Weights of a small transformer language model.
Architecture: LayerNorm before each block, biases, untied embeddings, normalized queries and keys, capped logits.
MLP neurons of a small language model. Each row is named by its layer, matrix (up: input weights; down: output weights) and neuron, and shows model dimensions 16-111. Each number is 128 + 32 x the weight over its row's rms, rounded and kept within 0 to 255. Numbers have three digits each.
After each neuron's rows, "fires before" lists the tokens most often just after its 100 highest values on Wikipedia text that the model never trained on; "fires after" lists the tokens most often just before its 100 highest values on Wikipedia text that the model never trained on.

L4.up440:123118077128130155108086102138096081191111106068126163149088115104140105144137141130092104130195167152152109159125058139166123107156151145151186170106072149084171109071170135150140153086101128157089131077151144155130139129139143130126160187133163136148075113126154156137124136099160068101
L4.down440:113144104125098127122095132149144149181161143102132148131149127139181131149091124135124157088082136094115120216074209147102146117087103119075155083088087114164170089074162122095115114120124131124170121132140111117131154104168114100176117105138122148166113134192149110134120140072091229184
fires before: "\n", "==", "-", "==="
fires after: ".", "\n", "\"."

L6.up350:118098172102158102124114168127084094191129126098137125101146134093102130134146094081159174105128125083112052142104114116098113204151165114129080089128142149078079156151091132130168108155066132112185120116156121097176095110151140152078100145131114146097156195069227134173174161160169106104
L6.down350:150084103149169116111164103143176111143165093143079094157141191149141153152134089162155101152112173123131123147172112075125120163114104123075156134101054147139149118092139108126166143135221078094141144133090138133106075097119115074150088167174112067083165152057127185161116057151159187140
fires before: " |", "ron", "one", "59", ";"
fires after: " |", " I", " o", ";"

L5.up121:153125108211118142130085150120138089127126152106151132147154138141130183177178158144091178118090097128079078169168141110152130162192094134111220133092129126118129124066132144110094098186119160069091141081153110154145135095155076077103151179116130124143118163125143162148109146119166117113
L5.down121:127108130147094113163094152100103140132137125137090131088150103137190164105165132169104161108125140079139136138087120150100144117154108149161125123136129106119151140059104112150120097130152160114142152092123150073110128178175115082141151100119194139094135137185110135134171092078166184108
fires before: "\n", "The"
fires after: "==", " ==", " =", " career", "History"

L6.up341:113128090081122119133119142112122111145187126156124092116135160112091126158096076112088111119125101089097156144155100141139104156113138140132153124141212172102160118135145146137104181190091089117157108102090085118110046162156098166073170107148153069123090135124153057094154117095200102116
L6.down341:125164127054090136159132128129109129175126162148088121119127108121095118112144162081191119167070110092116215097214093142128113108132107112129102146093092151164144146107146104096135167128130125139091142172124134130133120036157105149152152175052111118112164141139149128120097124175106119154
fires before: "–", ",", ")", "s", "),"
fires after: "18", "19", " in", " (", "In"

L4.up622:135167177104138139098077180101169164123096100125145154114083111196104160127148140080139096128110163109151124103161142115135176104196128154138169116157135113146155171128097128131123131089103099097164156070129179122116126188151099073097100136113108145146123125141193172115151173168137135174
L4.down622:139163151101201193126092218161132102090099068137150161124141132153095129135140135117118147142176108104149131135184123106173159158176075131146128117047081142149152121127155123203168134111109121143103191071129181100094114194160169124066131119104082110131077119098213119143156158141108177094
fires before: "\n", " /", ":"
fires after: "\n", "W", "|---|---|---|---", "-"

L4.up539:122110091181093130142128117087126085142122150168161075148145145098192174166103115105108081156084151156114135137102164126159114181202136151129150142115172112113162110136111128126125137099176100159116180109149171077133098122098130176160155101171105103103122158107122101090086098102101104179
L4.down539:143169091153146165174071086119134149123113110119089163144102164118143104115113120160192139180104171181158137157147105110178129081125110121110136139174117125098223086134171080092114156072175098163075167187181102121119131150073166154161104102176144127172162105097102085137134095100106134096
fires before: " |", ".", " m", "%", " (", ")"
fires after: ".", ":"

L5.up153:179105162135130127113117165158148129147101139113139123163171089169141120124117129106113117187096133143119120114160098127120098177117093113196093145110147100143136066112149143108055147177172049148129165124087044157137151157183129090070079167100165084094163141168137142098077103124114122100
L5.down153:180121159097069136143163100088118131079152110132145137076112169084115159124056162109083107119083104139135102156119143158157189155152090110103137107146107118146175143094181100175089168150120111135148092132130172078089154121139152181085091135149111106054147134154128083103167074138090162159
fires before: "==", " of", " ==", " and"
fires after: " the", "==", "Early", " Early"

L2.up226:119134122123139139080095119124163132155073141125145165181174118096076125105167172169151099131117106171120118115096097106145059104102104165131118137144116163105120111043141229158154170210148149131165130087056091108104104109133114085115116149140186101173136092140123119073069182151164113160
L2.down226:194121176116182126105188122113183131126137150155116113166158094138154116130154105172128151142126094151128129103129106163148201107097134091108089106109156160154147116122159110149073126102113100103136170146135112139120123104162197094101148084116094163067102183120110138121184138128071138112
fires before: "\n", "==", " =="
fires after: "\n", "==", "|---|---|---|---"

L6.up101:082077168105106144131177107072101144145090107136163136123155165157090128115087134111120097169133110098157118100093150071040124142143107087113104142153202162116060085086141123079136116148166140152128158127146097061098137150061143130118168168162148142136133072135148164100137109076184129130
L6.down101:123148066150122128214137145080161136142120098135105133091143108170072065151151114131167148134171143129075091113203163145144103071136103092138134125190099139113082094147189117126123109192155128162111099137118095202102150090110180172153140158133135128140111155104121192123109119082148109121
fires before: " |"
fires after: " |", "L"

L5.up125:165091156147112145129132165098150136122090087129104115124153151147069118130089138162156147171165130151102129179131061179106124139100105165137186180118153123132101132082081106093174144109173100149110141098120093182132126128134081127108120106070130160159129195098117117063165136189145139176
L5.down125:113138163090109093135147126166102095107178122199133132162092080113138181122103148094145145112128116079102189156164159112162175081159125130190179129106056118178129079165120120131135154114086140105169139125130159117112164148140179095190159128172141140137064111184107165128110136123137141104
fires before: ",", ".", " in", "\n", " of", " and"
fires after: " in", " the", " of", " High", " United", " South"

L4.up365:080150073185090150111094173082117117199180142097052150173101098102127145134137120112143185075071129184113095144190099091148187139145100190113188139082083134113124097171109193076150131141167075131160132088131082099171199108109125080106098089098173122129115179116120129121141127135113096100
L4.down365:158144093190143185138160139111120130178125129112088232127145069120119131142132139131111168081152163176116135196143112144168123085147075111100152145090053106099155160121139162130144070088159106147111122146159131103144139084180051146123174111144151140037145106113122150101111131109077157069
fires before: "\n", "The", "-", "L", "===", "D"
fires after: "==", ".", " ==", "===", " ===", "\n"

L5.up535:128148149110148113163118123128113108107184066118139160128093144184099126113111177089147102161080132132064170135142182093184082147138063125085146143109135142146152119092097154154140154161096135160172157088082063127105169156120098067129144097081114159123161154136154061119137167161133148175
L5.down535:157171088109118159095090170081138116099112123105100101235109150126100150160116143101139103078136127103118123142086131118119167159135059070131132136090104155096122133128161142174137094133152141093158213086136118148146167128118101114183138074130091066142119191138171138103077140150156191155
fires before: "\n"
fires after: "\n", " ="

L2.up315:126136120139077122117094147132091122157133116111136143095114152059123096132135063119143170094119149104107117154117192105133068104136080121112123145158111117117033147118170146090093143089112164126083175167216075139148093146092201092070082124156133171127185125157177104153140183067147125171
L2.down315:129142158131107110130170161144148120141156167095157089128100168104149132186157132175081111115116101113115141118149152108081122089135174109103224148119125164186094100089191164119093143125173111125083123105150165195109120112084099085141123108127119149152151102125122141148157105119109092142
fires before: "\n", "==", "The"
fires after: "\n", ".", ")"

L2.up573:098106104110064138096100080134148146131108141061147129096089097130175123107099165106104158154040133114115156142140169149117172094131160173079134125102157155108143148190153153126168103127146061134123126090114186109135126157134092117119132070153078054115085133168178125136122149120164163157
L2.down573:112161151107099127107101156134116094114101122105168087145101122098191162137103162124099079135113141178091120122230187100131190162160079102141099083106200173122107146153150166147154115122147117129130146049119159122106085163182115132122146084142049124132062168188171104109122125144159147166
fires before: "\n", " medal"
fires after: "\n", " –", "|---|---|---|---", " was"

L4.up261:112132105054193120156102130101141125125107143095101097133162089132113172125130114127137127135187144114129148144150116178159190176155096113147143170110108110073174083099117173105177224091115073161161125142068103181158097125159122143131141137105135120133102160095149186123128097046105157136
L4.down261:086155092154138160133130105094094092141131166136120112149077095161135140157147147170106123082130115078153157199063125127135135105204115156122173175155065100120113127115117156091089172114092109100142193150114128171144135166193146089121125131123174077170106133148127155125128123128130094155
fires before: "==", "===", "In", "The"
fires after: "\n"

L4.up500:095117122115149084137117139088047064152122138120181142175094134136120132155160107098146109174119100122119143136188168101156133084163146130165073104092145156140112096160044104127105161183171157124138064077124147098093152147122081129150094101165121062099101115089128104158120078184114097198
L4.down500:135117148080096133196163113115113157086175175135163135138137154199095089097112114164112088094158105179111140163059169118181110143159163116129129190068178076150055122105144085149133161104135115134134151092120104109121097147041121087103080126119093137091143152146140135034083093132165118150
fires before: "\n", " |", ":"
fires after: "\n", "-", " |", " a"

L6.up212:108119131114116105118134087143090179119104171110184146087152171072150073137093076095119111084132120159087103163114121106124084157190136100120110106101149123113088134164114124099078183109197095081182085122141135092130153127155154232178137084177132085119144132126124075120181119091100106150
L6.down212:146142121116113066107143120092124123167116134154135142070122147119197114117143113113138164180139104123144151203134150161138143131158149130104098114115104124117114138164147125127133175037149102092126107085145022135120178102122126142171105112140095091107163079131105099129124148112141118150
fires before: " |", "',", "'", "\n", ","
fires after: " |", " MS", "',"

L4.up298:159075141082197112148106211089139106168128154134148163063128210112149101108116116198179150146155114122119182092112042093151123118143120207131120127145118147142137127153138095087137200128157092132085065119110145105109120088156152141178156127102118148124110064106116146144149076101147086129
L4.down298:105116145108098126132149164102109116158110080118132118123071141079065060106132102117126173101165107145072126130239149097136136131085139139129065162086120106146142124062186132130139149134098132157104074161119117115155109132153153172141131094129138151158141102077110168139186098121126154155
fires before: "===", "=", ")", "==", " Top", "."
fires after: "\n", " ", ".", " (", "–", "|"

L2.up580:118121182177155118130145044101173104125115135166170137082123103161121139123074135171069102132109165156108107107150107132110097129126156103132098209104108134149114090090152127108126105156120135132169125068029144159080173140108151085127161139116184112149080129111130209097135112126117130210
L2.down580:118054194112084154176123106117163157152156092181112128145132127079181138137136124148112086140121130177171127124077120152122066122151139113083116164127057065160161153113126143141123115120128138125204080130183097138128141072079184123089103104128113135166118062111153155155131106117071104160
fires before: " |", "--"
fires after: "|"

L4.up374:100111135112165135115077148156128084145135115095119116119131076107119050115103076128131157129164168088121102227168104175148180173116136160165133171111041113125194085117119120100108121091162097092162095141068127166151093078174127119134107118140156161166070117134146188123144094102119118178
L4.down374:133060063132132114115099107095154201147122154059070169130153108126091169104117114175079150128149118097191109154079141112137111160129102132150091119090097113140178118100102123130126139094139087170125111081145094188068183138173128135127152177166152136151095098181114207126127073107108141145
fires before: "==", "===", "The", "In", "\n"
fires after: "\n"

L4.up519:125085131080153115119104147079088136196168194070117159141177159114120079095108100140138157123151151112122109187123036175095147170144099181080096150161082135096192104162116131143129185085109079088124104174139167117143130122140131132138112107151138148101055079131165191146109053151121094142
L4.down519:065032128120110116094175188096072124165170121097168150184087180111153121140114119107150116118116145141111173094185129061152165101137110198129061182138136107173130089127190134146130118153102099113079186126127139163116131149184128087133085174117194174146073098150137137166106081141114088154
fires before: "=", "===", "==", "\n"
fires after: "\n"

L5.up200:074155123158029140125129095133097111166107145135110113124133154100070120125071153153175066055191086073101176111112136115100064109136120115147110184142143126103156099138156114096093111158124164179182125132086101151169134111168127090070133167159145104127141164154107083148147138156150123132
L5.down200:092100159119120095081137103123154070150044128108146103034116095115166111125137114139091124071102152111141146084167147154120091177139108103137124146089096121092077095194121088195164117153135136047151152125158109119106131130199094092104137063216139124117124157114055112205160147101143136086
fires before: "′", "″", " year", " is"
fires after: "°", " the", "′", " The", "The"

L2.up449:137152086130118238133112163138156124121119136115112116145125090177124123137117159120198156111129116117165053097126069133148130139158158167124131180171185157117161123075067133116111100100113174103103099125168159091106086131139078095184130148166163125079134163068141151101098112137086109146
L2.down449:119130173163101136114078120167115144122104048177127171165064169165138116149160161186129123104108176176063104152139064171193103147176103114073117123138140131182102127175140118161178138139131086118106107084151111064132122097109108058137194059135112130104112166069182110185132143153130094153
fires before: " |", "%", " (", "\n", ")"
fires after: "."

L4.up91:119080155116158171136163149043116107173136137094091137083072117121149110125136137142164160101112145087116107114165088130137151147142116136113154198143159146120175170173110147071115182022131108115087108072161154111098075092100165139129117055153130126123114112113144188123066119199114127146
L4.down91:127100086153079178121092176078134119163160139117128127183098131111099132161121123100085153094134230173116145156107116157175180106163141123135127189134086102094198086065197163176105154136111140174102087105133133175077114040174139136113054095117156128134100129161145147100099085107134137131
fires before: "===", "==", ".", " (", ":"
fires after: "\n", "–", ".", "-"

L2.up508:183142112082146090149095134105173127189117174181155188128133159119068159147135221130150129142110186177154088106167139135138085099131133114099083104091147120110063080101095093153143115100117131130116123117080169130149174077114121148141082106137182074207170154155128158121157144105151122110
L2.down508:126150080080152106162189099150103157137162120060149142175135174089081117094141102150140065196098100172101158100139102119162143160200180142190106157108116161125130147100075114094154125129136107130114122109159170128124150110129095097158186141096136140168156069140126138105095117083138112114
fires before: "\n", " of"
fires after: "\n", "|---|---|---|---", ",", " In", " Southern", " Northern"

L2.up510:115128162159056149162130156126091079150109168112139168100166211126127110140141132104106147096082171098152151113127162071183118132113133172107164177189155148181147128128154137065132064100091109114134133101114125110091149141127112105101190094132071079138098103172170106148149053094151112160
L2.down510:170129064077172131126092217105102141159088160146146192064107152196145126139158137136160098077125163096100104065152130114145068138106169112132140111149141163171134073149110125117135106119168115144092096127146135182077098163152135043138103067094079087137090103161158099069108138124104154126
fires before: " |"
fires after: "|", ":", " Democratic", "-"

L2.up256:144170156123087164162111152145157093182103096166126093100111142166076156161112113221111122109166084072143128028135086084182109131200129153214040130107134102114133096128123131138146194140156147154092098134087116121076121073118115147099162142099132053127111092127122136169146118171124107136
L2.down256:097077129079080126096108111148174145149151086146122176140179110125130141117107187224178103067151121142103177109146146115140103170149156077139088129128142094160154100116183110120127148135212127086142123069161144176098128100115113181125138160155115094159087132075138144132106151154103107187
fires before: " votes", ":", "==", " 5", " 94", " |"
fires after: "″", "|", "-", "==", " Time", " Early"

L5.up291:120111119112124163095110134123142088113129102084119069104105147160115136153123102089165128104115150099152189179163069112185075097110040165124167168073173084122078140152096115077162159128070132183157090157099110159162158185162108094116092134073133116139163218109165126092146066177184138190
L5.down291:167153175122170138148149195100139144175137106157112160145093116155069139156129147095133122038157167051119079138255117167138122114122119133142101209097127176122117178139138106108097117093160084114114126139126111177129097108156149130110125100098151145112123133086172169122137129177102181144
fires before: "\n", ".", ",", " |", " ="
fires after: ",", " United", " South", ":", " in"

L4.up18:124095147094101123174111144211041082156127168150117157140099078120093144109137090160120118154110104152119165182079172131147151121123161101132125160111113162093103113098100107092099128154115135115172128109191110126143161088143123158125143179137066132079142148090112140143133146172160166099
L4.down18:140164050131080124118086133113097131117146090156110207137168117156125132100100155159139213072087067152123115209153106175132114107114125205153096070151068164119186154066132091120132057112153127171105133131107065123158112112115120102163097144132173085129100152110106121092168104156134129168
fires before: "\n"
fires after: ".", " =", " to"

L6.up628:132119140085099108189067134165131185127108114102138148089125147050169101118080099106147101062126099168127126118165178158109151143108215135118066070088144151059119175139083103146166118140153165118210055147119138067132117131146158171145115172127154153144192123121179110092160152129124154175
L6.down628:206114191134128113156081184086110152119122129127147134109132130113156193140176174078159128123098141113110128107227071124156153160106178058153094087141141152058193138200136127088113131080161120107164095093121125111125084154080084124104074107090122134103163126164093144130198135146141166172
fires before: " |", ";"
fires after: " |", "\n", "'", "–", " Second"

L2.up456:121068141126119077157123132092157121146134157112086157156098107165105140143134142131131143184152097139175077168211219133157175132156162167130140104102168141110043111098134137091133062192131141111107179129033117158106158144137049119106174118117103108127143110127150102128114079121090123101
L2.down456:079106143150102120153111139107140108118117120095173185105116149165105153116089110066110149128111138137153095114151134101142124222130147149114152131117140150129114127136111123095139162186142092151149135046052152110136134180141087079132085153146119152105146168077173169130144085190156073091
fires before: "\n", "==", " |", " =="
fires after: "\n", "==", "|", " |", "|---|---|---|---"

L5.up636:149098165126097110118099153180105155185096137124115205144111140122128175116139115138144122125133146125122093158078187072078122100120173077123155154197158089101106112136082086078073083175180168103116164132093144078207098157168144086148160105119148101100139150131136135112162130196115155067
L5.down636:168162082185199147163133117147146121182188163139103147127135094156143116081145125207086160101120133137193129121137103156116199080134141118128167138103106050067142097115138087178136108157159129091110106128099135149102075161150113129121084052167091123155133118120066138098144124111156127195
fires before: "″", " other", " family", "′"
fires after: "′", " with", " of", " under", " by", "°"

L2.up218:093169141133144142060087086201193175116141160159101112102123095175148127124191121135081176092147116134104087141159155115129149115168100118131089152154165173141073066116126174140118138117106103103122145127146139097112097130135154157036106118155143102126108107123186087070077129161174148137
L2.down218:130072111141099094094098143159120122035182128188112181121151149113115135124102152164115141141119092167221099126117130154140139146051141136146118132035056099182141169108191094166110103079157128130159084093119164116101137121137115104112135137141187142123124146174101125141056120142087162140
fires before: "\n"
fires after: "\n", "|---|---|---|---"

L6.up20:087170121122136077117083115155117132126145181162103128128114106203093142131094110023193131147139128146111177123077165131073101148146075130168152127123155136116109136170103124090053183129115100148096146135053057140111125137107148168128211138102158095115125129155157130075117106114118063094
L6.down20:147146136132133166066150138129151140065161147108179145035108108128092157111075138138126063159163054094096131154146132143118145155081116173113133155136104106095095108164146093145107183128141066152136114108139197054126119120161147146088132161151119084134155142104099141161133140146097093146
fires before: "–", "s", ")"
fires after: "18", " (", " the", "19", "==="

L4.up549:180131124140145128053081081118193152125155183137107115163111125120133115148126102126103136093109173120101075193175140173178115118093154131151108090109086100144107133107082116080134131148118079119188163091157126113146134100172122128196127113180126121093110144127157130073167153148078108163
L4.down549:096129038118132086158122151167111125118109063114117104093150118102102121119127142146075108130126062131158143078019144063086127140141120087126144149112113103141168121150166160140182081101208170119162123081138153150154115161111086104139140123130096102162136133164083218157140099129109181152
fires before: "\n", "-"
fires after: ".", ").", ")"

L4.up627:095117155156152119200114105050180168134109083096137070094179123168150156156145112172102115094169120178163130069106126156106137159177123164120151077088098135101098101129151126132130129089169095088099150159119128163139178128201091143076124120139112109137134155104133135138209109114116154124
L4.down627:094129123126177137092117109092124132107122167067080111115124131129106146155098154160116117173141172155178094081185117150075126136166092136103189133151093129110092139059098102144102121195137117120152186065148202095137156131105099087072126175151163107111125175171110151066132116094159130098
fires before: "\n", "The", "E", "===", "A", "In"
fires after: "==", " ==", "\n", "|---|---|---|---"

L5.up148:150119157147142180143097134111084142130116140076124174131176183159083170163103112173077141127081120136083097112107133132157138129173109140140096184164123146116133121146174115126104125103139145093079126064108086162087149147171131130063114157074168135124116092185137145132120147112155103187
L5.down148:082101179131114069156087138119041125139133116130181151190146135131177146121135108170076096099120098168112109109147103133134166128143194132058151074119071097148156139098129156167089133142156103159138108143164118122098120144156120193099109136081215119122124091149143122161084097095183148131
fires before: "==", "In", "===", "The", "\n"
fires after: "\n", "=="

L6.up306:175129138096094148127113216098117137133131156106141113143151087188078125150108125147098129149137126096180101106103153152098140142101060126203191143125121160137095119104102124110123128127222126116163173124095154101065050141163129169141103127097141164154165065084121126127112102126100097082
L6.down306:140152141157119173176104110121117122199144144091116188140154114163095130155086134053078138152084045182105150121114167165128122164109161101065103113148137125118088167078108127118115085120162103119171108087116118188142157151166135119144137115112119138083131089172126138094137178178153148149
fires before: " |", " the", "\n"
fires after: " |", " —;"

L4.up328:125177103170097117170186155131156140162105124081072143080186106171153098130138113127167101103105161118183179138160164179124109198144108081159122167134111155171187137092103101121117109123128126050188149103147106115117155125119033083133088164080119096160090174118128146134161143081157118077
L4.down328:163136143131098129131141164167114106099103113133178106172101128080134122134081140078065185119088076117131164122100083133107094118128137144141184157105107179120140136151073084177148131168135096061099136150134148131174163129074123095163123174152113180084097177170119098165122079119097145132
fires before: "\n", "-", ":", "st"
fires after: ".", " one", " two", ".\"", "\"."

L5.up326:123127166154146170087131088103099152149125143116099182083150185151121176148122111132064145132098159158153132125137131144103120127152109134154086094136143139070099074134055142097168072160186116139131085175133128108090157039121083162094163093090125154126134050148107153169142141112157147092
L5.down326:152145089139160143167121126125084159113132121089044129081117160144115116134095095164137121122176151148090117133194117166076128080097092077110097166075106103189118159094111101150175102092128124117152157147173120152071113105143111159151137171132102109057139122085110141116173117123126161121
fires before: " |", " (", "ate"
fires after: " |", "|", " to"

L4.up30:188142138167133106095153162078109150123157190100102117096126165088160132145113062167117101124154174117075133170125158141140126126125057178144159128105127139127145096100067085132116102046108151088179111129179148177091108137178087094148115152113145101172049121093144169124181044109122127171
L4.down30:127138036142137196114115087095045131066128153116135119109135118131151059148156161173089097095134138105169147140040145100116135179117160107111147103131115123113156131153097150128144206153166098153147143159108146155123108101106184117183090125157104147155111155128127131212142121177117142102
fires before: "\n", "|", "-", "==", ":"
fires after: " |", "\n", ".", ")", "-"

L2.up143:136177115103177141162086140134204108133152088111184161113109158080125114130127145110111120146163125154155087134157162115174128146181124178168120116146154155152118140134108095145158094184123149091125087092115144126125111041175112169168091069126150126094147122203054122097140153139187160065
L2.down143:190117114091141132136106098101207127074123170113109143124125183138090099165170143042168114138129039151138125097189095048113121114147122077073134096075138126140124154153140135171137120137100130071125085172123124135138063141077102146154161079194149104111081092146070111112165152105162115151
fires before: "\n"
fires after: "\n", " re", "|---|---|---|---", " un"

L4.up428:094134063100186178122155146102139112169082080103143135099175117146160140126093075164058103046111125113153120117130119130107180113146166135084092150164147139113112087163090163093147136080150060100123145093121141076157123138181122172091094161112155117130109123133193152149172120088141118155
L4.down428:110084168115143084114032097102092167140156146143113086116055115122183182121161087159115140058168102160100127152154121130107130125182063152106103123165145156106159107173157122126110118109161098157138092124138151119134128117170116146165089119117127139178089061170120117142105120074096136163
fires before: "==", "===", "|", "-", "The", "In"
fires after: "\n"

L5.up72:129095148098100077111162115077125153160172134174156125097156120159143201168106202173133100181113083189122109098155144070067157114168098083096074152145162152149095100147104159148161130104095100121151054109117076168087161175130116119144120144067136124168083150151192109107142131135150127087
L5.down72:121129091110145165148105078118135072102134088141172144120116138164103138132126151137112154158173131111170110166140140171226122174117123202141130100112099140146125193141051127088144109126157122104150124104109075124109133116141195174122162159111065109129167100063117196087151115143113175101
fires before: " |", " a", " 2018", ")", " 18"
fires after: " |", " for", " income", " election", " sq", " age"

L2.up133:128190121137112200104097156105141107155086095143166090154095140169117110216125143152148101146108191146130149136137086117089128122179125069163108130127116090116176127128102108127092106130173187171120141124121172072168105100118160163197136170217139179087123150133086114108090122155110142192
L2.down133:174150090076117170171117163122162121092145124134152089189153118130176131108126113163114151140118139117123137103138132183133070078134105096089090105125127067190129124127175084128153125137147111174160123164150171099098114066145174097154132132208144100067114170128152137125193128101080116157
fires before: " |", "%", "″", " (", "N", "/"
fires after: ".", "′", "8"

L4.up493:131119133097126105119130082149144117165042087139111122094095157161082141215098121094116131154130119119184154168099067116118138155160141140169071171156191094094084083130161128138137138105058136132156103175115114134099130120145081068143115159132130141096185153181151187165112143133132151149
L4.down493:054089175088115143121126124144137126131102097111143094065199110117139161172126205138076137103105152105169113171115059052092142140101142078082157153082147076132119170142161180169177142133094102091095129096104141119146101159083143111060093172161103101134175136138109175137143171160139159153
fires before: " was", " is", ":", "'s", " of", " a"
fires after: ".", " the", " The", "\n"

L6.up469:102138150117176114116058098095213127174185110166140089082086113171108143139124122130126085041171143138137137129180109104143087124181102142133154167100169167133070097041155155052090176117110125162144042152084138124144092148156088133079150106101154127144162164152132128104112151158154121105
L6.down469:160189106158134134082132127136102170124135106129135152137132102185109211160113121145146160082165070097104154149110174188148171108110190101132149149095086223122145135129110070155083125141088111145118106133150125168178123100088155127177158139128082109161110102127180127121097140162111177108
fires before: "\n", ".", ",", " |"
fires after: ","

L4.up84:160163070138143079163147127085114167127135141117142188125153155090049125141145171156085144121112122122179165115112164102114125128123068161092135119131113122103138107130079089114170175136169157109170144094035128161076115154167087086128126138170108100156085178170151154126164086092104141129
L4.down84:140139108140171174140157075068142086114186181103128183173149156119132204165076145184077067055082152119136159147112129121148127112158125131061122125079111136160086139072116140160172108139124112154133132096194135155129124097098127034168153115117152130108106135119151181128087109069119155099
fires before: "\n", "==", "-"
fires after: ".", "\n"